Part of a small language model's weights.
Training: a variant of Adam for these matrices, 110M tokens, 3596 steps.
MLP neurons of a small language model. Each row is named by its layer, matrix (up: input weights) and neuron, and shows model dimensions 48-111. Each number is 128 + 32 x the weight over its row's rms, rounded and kept within 0 to 255.
A block is one neuron, or neurons of one layer that tend to fire together. After each block is what it responds to, as a language model described it from the Wikipedia text at the highest values.

L5.up49 [138  70 149 115  83 151 196 131 165 166 127 104  88 120  61 118 128  90 113  90 138  51 138 144 131 113 110 100 144  89 159 230 124 103 139 120 196 125  98 112  81 136 178 146 198 179  75 187 114 137 135 152 146  67 115 127 128 147 172 109 112 150 100 131]
Responds to: Word-final subword completions. Second-or-later word pieces that complete a word split mid-stem, such as reg-ain, expl-ore, introduc-ing, Sept-ember, or a year's last digit.

L5.up576 [131  94  49 156 102 168  96 154 146 102 160 103  88 138  66  97 138 111 138 126 124 123 209 124 152  98 121 155 189 111 149 165 113  90  71 170 177  66 137 148 102 119 140 200 147 127  98 140  47 103  80  96 158 119 183 140  98 124 161 116 148  91  95  95]
Responds to: Mid-word vowel fragments. Single-letter or short pieces, mostly "e", split out inside a word after a short leading fragment, such as Val-e, m-e-ans, o-ther, al-l-ophones.

L7.up105 [146 106 166 125 111 129 104 123 137 145 132  66 128 142 117 160 132 152 190 158 142  80 157 129 129  92 112 136 176 186  93 137 153  92  90 173 135 123 160  96 100 157 125 150 138 115  53 120 169 116 142 117 141 100 154  43 172 147 153  73 110 137 110 101]
L7.up157 [120 158 128 118 145 147 141 140 129 131 105 109  67 131 112  82 124  99 178 164 126  81 164 172 170 102 139 168 123 102 137 122 143  83 172 104 142 141 161 150  69 130 131 191 159 122 120 141 155  75 128  98 158  97 143  65 126 142 115 167 182 124  48 103]
L7.up318 [110 124 151 182 194 140 119 169 169  79 126 102 124 145  47 109 155 126 132 152 172 131 120 102 174 169 115  94  97 120 109 127 120  96  90 101 120 112 112 150 114 152 110 153 184 175  95 126 163  81 111  95 147 134 125  90  68 107 173  97 168 116 133 129]
L7.up614 [ 85 170 115 185 138 117 136  82  91 133 131 149 147 114 132  63 146 140 141 142 105  84 159 116 182 127 136 218 108 124 115 130  87 122 123 145 156 127 131  99 101 132 117 201 153 158 153 137 149 102 133 109 165 138 141  73  66 152 135 101 253 140  98 141]
Responds to: Completing fragmented common words. Second or later pieces of common words that got split into odd fragments, especially c+an, don'+t, adverb ly (strong+ly), be+en.

L6.up157 [115 108  89 126 115 158 136 185 124 164 173 135  55 211  53  97 130 136  92  89 124 134 130 116 145 104 110  83 205  87 153 191 120  45 109 126 177 143 145 149 122 120 130 205 109 141  51 224  79  79 129 114 147 105 111  90 183 143 136 102 120 119  89 103]
L6.up327 [127 102 117 165 120 113 124 156 105  48 116  96 125 183  67 155 113 147 151 111  95 122 146  62 130  89 162 189 156 136  74 111 126 144  95 101 112 125 183 195  96 103  93 113 143  73  95 132 118 160 154 154 167 100 152 194 181 127 116 100  74 111  37  91]
L6.up544 [124 123  90 105 122 203  94 212  84 145 152 137  99 156 163  94 114  90  96 131 142 144 143  96 150 139 137 162 129 121 133 172 114  93  79 152 134 163 161 151 153 107  65 149 121 120 113 148 159 130 138 144 148 151 101  98 125 101 111 141 147 116  88 117]
L6.up614 [121 150 114 149 158 185 106 116 119 131 156  32 163 156 150 101  89 113 117 191  91 176 136 102 126 133 138 162 138 166 100 139 149  99  51 114 174 115 209 115  59  95 108 209 122 176 111 168 129  87 101 125 132 126 112 137 157 124 147  81 140 113 102 132]
Responds to: Date comma and mid-name pieces. Mostly the comma after the day number in full dates, as in April 30, 2013, and in numbers like 41,900 or 5,507; also inner word pieces of proper names such as P-art-ridge and M-ur-phy.

L7.up222 [180  82 119 131 121 127 120 107 125 108  77 103  62 125  64 138 182 162 115 137 125 135 109 165  79  70  99  83 157 107 173 133 121 100 105  93 109 130 104 163 162 160  92 127 128  83 121 140  51 106  78 118 142 133 154 124 152 126 156 171 153  99 137 152]
L7.up271 [150 102 109 135  84  77  86 163 142 126 129  93 123 133 106 128 141 134 127 107 189  96 116 173 148  76 121  58 162 109 153 158  81 169 100 112 139  90 171 159 119 121 131 117 112 138 151 147  86 134  57  87 162 181 144 117  76  82  91 128 125 155 101 127]
L7.up309 [118 132 136 124  94 131 151 117 149 109 127  80 116 108 135 130 169 150 127 129 136  32 117 140 149 108 114  62 154  79 152 164 154  81 158 159 122 124 143 170 137 159 130 112 122 116 143 170  99 129 107 110 164 157 151 126 115 112 131 102 152 119  78  80]
L7.up334 [141 153  77 137  94 140 145 149 104  89 147  59 114 146  96 135 140 189 174 101 106 108 131 117 174 122 149 104 189 125 138 152 156 124 138 161 109 134 159 180  96  96 160 110 136 128 101 122 156 186 118 116 128 156 166 145  99  66 168  54 145 132 150  96]
Responds to: Word-completing fragments, determiners. Fires on the final piece of a common word split into fragments, such as sm-all, n-ew, sever-al, th-is, th-ree, mostly adjectives or determiners before a noun; also on sentence-initial The and which.

L7.up76 [132 111 123 164 175  82 115 116  80 108 125 104 136 123 139 163 154 127  97 176 162 162 161  97 125 106 111 128 196 135  88 139 118 162 123 151 138 148 104  85 108 146  95 109 188 202 118 126 116 111 100 130 106 104 136 126 122 104 149  85 157 159 118 154]
L7.up385 [164  96 136 107 163 120 143 120 189 132 129  98 166 173 152 145 165 171  89 116 186 141 113  94 137  96 103 162 124 148  76 112  87 132 107 154 112 107 125 123 119 150 147  98 153 166 156 129 162  40  95 119 145 141  96  75  97 104 109  48  72 154  96 133]
L7.up454 [129 121 114 121 106 112 105 170 101 122 107 144 149 119 144  80 142 169 148 173 112 136 134  56 139 134 109  77 168 117 131 114 103 129 139 238  79 129 163  84 107 188  75 156 146 125 107 130 188 111  83  76 144 141 180 179 138  63  94 104 118 131 100 144]
L7.up464 [172 113 149 135 139 168 133 117 187  98 174  35 105  97  98 120 140 198 133 163 117 154 118 124 155 154 139 113 107 135 149 115 183 144 143 139 138 118 157 100 114 152 179 134 145 145  89 112 120 149 133  96 121  32 107 138 141  95 141 129 157 122 134 152]
Responds to: Second fragment after initial. Short word-piece, usually a vowel like e or ar, right after a one-letter capital start, e.g. G-e-orge, D-e-ad, K-e-eble, St-e-ve.

L6.up79 [125 155 125 153 125 104 153 161  81 146 104 140 134 131  87 123 128 135 143 117  91 206 164  91 132  83 131 167 120 144 133 122 163  56  78 112  97 146  64  74 101 142 180 114 181  81 105 177 124 118 109 101 112  97 142 132 127 182 150  71 118 152 121 119]
L6.up94 [118 116 126 145 132 166 138 130 194  62 159  18 102 149 111 110 147 177 100 118 126 170 112  96 182 124 143 143 138 129 139 168 128 137 157 136 107 144 115 119 108 136 157 109 150 161  76 113 179 132 159 105 142 139 103 181 165 136 128 118 144 113  95 133]
L6.up185 [196  66 115 220 189 119 101 153  86 128 124 137  93 119 114  84 193  87  99 167 101 155 144 120 119 102  96 102 153 124  65 117 143 128 109 153 114 134 113 164 116 117 133 157 134 150 125 132 193  91 122 111 144  95 146 102 107 105 162  49 145 155 146 160]
L6.up322 [113 148  79 201 131 170 149 170 120 103 132 106 105 118 110 102 113 170 160 152  78 129 119 146 122 108 132 140 133  86 170 119 157  60 111  93 114 127 109 107 145 137 149  94  87 118  80 167 142 133 141  88 143  96 140 105 148 174 115  62 130 115 133  95]
Responds to: Mid-word fragment pieces. Short vowel or letter pieces inside words split oddly by the tokenizer, such as the e in mak-e, Lak-e, Pensk-e and il in s-il-ver, m-il-itary.

L5.up572 [151 129 110 149 109 171 119 186  78 104 136 137  88 139  67  81 178 135 151  58 140 137 157 133 187 134 110 135 107 135 137 161 124 145  78 125 194  90 145 139  85 139 151 170 152 102 124 132  53 151  95 135 158 105 115 146  95 163 151 142 134 114  96 131]
Responds to: Word-completing suffix pieces. Short word-final pieces like en, as, ing, est completing words split after v or be (unprov-en, inv-as-ion, be-ing); also final digits in scores and years.

L6.up2 [161 142 104 134 112 204 135 132 120 122 107  76  82 157 105 131 163 161 197  58 128 128 135 136  99 123 137 143 196  90 149 113 162 117 123 216  95 127 160 107 105  78 160  73 123 126 103 142 131 135  22 124 136  98 142 140 118 140 167  74 163 150 135  79]
L6.up27 [ 92 118 119 129 134 116 155 220 121 135 117 106 121 186 145  99 121 165  97 115 105  88 120 140 129 104  99 120 155  64 146 167 117 118 107 167 143 134 142 148 107 114 169  95 125 118  86 125 146 139 150 154 112 148 188 113 142 169 157  90 156 126  75 127]
L6.up221 [139 127 144 102 117 158  85 162  83 173 118 124 122 175 127 179  99 104 136 125 135 106  91 144 152 118 112 103  81 101 180  91 112  78  24 158 128 210  86 159 131 174 123 144 106  89  79 115 105 147  87 140 125 130 137 108  86 145 124 164 208 137  87  98]
L6.up445 [114 115  97 143 102 101 178 152 133 147 136 137 135 163 129 110 119 152 162 112 108 122 116 120 127  57 106  92 115 119 170 115 116 150 108 177  68 146 139 200 134 151 100 119 109 115 105 167 104 115  95 132 191 129 192 104 103  62 115  79 107 145 132 141]
Responds to: Mid-word pieces, relative pronouns. Mid-word fragments inside common words, especially the b of mem-b-ers, plus p, st, wo, x; also clause-opening which/who after commas.

L5.up451 [137 114 126 181 133 138 178 159 172 158 105 177 135 159  89 122 164 164 108 191 144  74  98 116 116  43 123 122 176 124 134 211  85  98 164 147 118 114  98 128  91  69 174 108 143 134 154 117 135  76 145  72 156 143 128 138 127 179 128 112 133 124  84 230]
Responds to: Mid-word fragments of split words. Interior word-piece fragments of common words split into odd pieces, especially after r or f, such as Austr-al-ia, spr-ing, Democr-at-ic, def-e-ated.

L6.up19 [204 109 139 146 131 147 195 174 149  94 110 137 109 168 132  82 175  70 117 102 158 135 154 107 143  89 108 110 154 109 193 154 117 135 112 149 148  98 138 130 153 122 102 170 124 130  97 121  94  97 160  91 148 105 173 127 138  97 150 164 128 105  66 161]
L6.up440 [171 162 162  97 122 154 148 156 127 158 105  97 123 178 108 106 121 168 182 175  94 124 142 106 156 118 156  98 121  84 155 132 121 121 126 136 159 111 121 103 206 156  99 140 110  90 117 140 119 143 145  89  97  99 136  57 140 154 132 126 137 122 149 188]
L6.up449 [183 105 122 134 105 179 115 125 170 130 119 176 154 146  55 189 163 123 166 107 113 162 132 138 137 113 109  57 137 146  85 151 150 133 197 162 146 140 170 126  97 137 127 148  81 135  89 126 163 133 122 114  80 116 176 148 188  96  96  88 116 129 165 153]
L6.up462 [168 134 117 178 150 124 198 153 146 114 141 163 130 150 114 104 175  99 119 104 167 128 153 130 197 148  86 114 168 155 126 105 103 146 140 168 126 155 124 153 107 141 130 142 157 121 134  89 148 118  94  59 123 122 180  93 117  42 100  95 125  72 151 128]
Responds to: Word-internal continuation pieces. Short subword tokens completing a word already begun, especially the s after Mr in Mrs, plural s (drums, birds), and re/in/al pieces (Prince, Central).

L7.up4 [124 105 136 142 135 115 153 201 106 170  95 122  49  76 108 124 147 140  95  89 160 109 155 176 203 153 108  83 157 137 159 133 155  92 145 121 177 103  92 130 143 125 122 176 143 135 192 127  76 152  95  47 119 147 124  74 121 132 159 159 185 116 156 167]
L7.up143 [147 129 105  66 136 131 132 168 125  92 141 182  75 128  99 119 152  76  73 126 102 142 165  98 148 114  78  80 151 179 122 162 115  96 121 113 145 122 128 165 155 107 163 253 100 151 101 174 141  98  77 191 104  96 129  79 131 145 144  83 127 112 172 108]
L7.up298 [114  77 157 120 150 114 146 120 126 167 125 137 103 176 102 134 155 100 149  83 123 139 161  87 115  68 120  97 156 145  93 141 105 123  94 130 142 139 174 108 122  75 124 125  95 145  94 165  94 174 149 143  87  56 108 107 144  84 150 122  88 137 145 154]
L7.up481 [123 138 160 119 173 126 133 111 112 111 140 149 132 121 154 116 103 123 136 121 108  64  89  37 104 111 122  91 163 120 138 164  79 116 107 119 191 120 148 121  97  67  63 155 143 189 153 104 155 163 114 140  71 111 124 144 125 125 145 159 117 149 149 163]
Responds to: Completing split-word fragments. Word-piece fragments that finish a word broken into subword tokens, strongest for month-name endings in dates (Janu-ary, Mar-ch, Oct-ober), also coun-c-il, childho-od.

L6.up329 [125 108 165 128 109 125 100 109  99 111 134 133 137 104  82 145 141  88 138  96 101 142 178 142 146 105 124 197  99 182 136 158 111 131 118 166 172 111  82  94 180 173 166 177 148 123 133 107 165  80  88 103 151 149 141  70 135 125 144 176 149  64 125 137]
L6.up380 [182 125 172 116 123 124 115 162 159 120  86 171 112 150  75 111 126 115 109  60 133  82 118 117 129 120  98  99  81  82 111 206 188  88 113 130 129 182 110 151 126 127 181 181 160 121 113 130 109 120 104 212 120 116 148 127 101 140 147  76 153 117 121  24]
L6.up424 [127 174  98 132 100  99 153 135 134 126 119 174 106 129 119 100 130 123 150 149 147 104 144 113 180 134  81 106  80 171 157 169 152 113 132 130 116 134  93 117  94 192 117 114 181 138 162  96  99  97 101 104  92  74 126  69 100  99 156 152 173  74 140 112]
L6.up431 [ 93 132 156 140 122 132 174  99 129 127 141 171 111  77  89 149  93  68 132 158 117 125 105 150 118 160 111 108 136 100 165 120  73  56 102 115 147 145  75 153 138 132 143 139 116 140  62 168 113  91  83 137 178  69 148  72  76 125 119 163 151 111 114 130]
Responds to: Word-completing suffix pieces. Second piece of a word split after a short fragment, mostly be+ing and be+en in passives and perfects, also until, may, became.

L7.up236 [187 150 151 154 154 152 104 113 150 137 101  97 183 131  78 133 123 156 140 159 109 100 100 153 111 127  92 142 130  98  87 117 144  93 156 144 135 151 141 130 136 151  91 131 140 106 110 152 150  85  99  42 141 153 195  80 112 106 141 124 174  95  85 107]
L7.up238 [137 148 105 124 103 151 109  88 149  67 129 141 140  98 119 163 210 187 141 118 155  34  63 104 136 117 136  94 119  79 124  80 188 135 134 135 119 144 108 129 122 190 150 117 131 114 134 147 100 146 146 109 156  93 147 126  77 172 111 102 143 157 139  87]
L7.up277 [147 104 150  61  81 140 125 151 174 140 115  93 135 121 117 141 173 157 114 135 150 144 121 140 100 110 141 115 134 139 136  98  96  76  74 147 112 174 141 119 133 182  77 121 123 145  86 100 194 110 144 172 206 102 101  68 117 167 120 146 155 117 152 137]
L7.up590 [221 124 100 131 157 100 113 131 117 127 126 123 155  85 161 105 132 178 138 119  88 109 192 103 183 129 151 121 146  94 114 175 182 163 150 168 155  85 179 126  70 119  94 139 108 118 113  85  56 116 193 163  97  90 104 132 147 125 164  83 137  97  54  63]
Responds to: Word-final inflection suffixes. Short suffix tokens closing a word split from its stem, mostly -s for plurals or third-person verbs (tell-s, track-s, us-es, bot-h).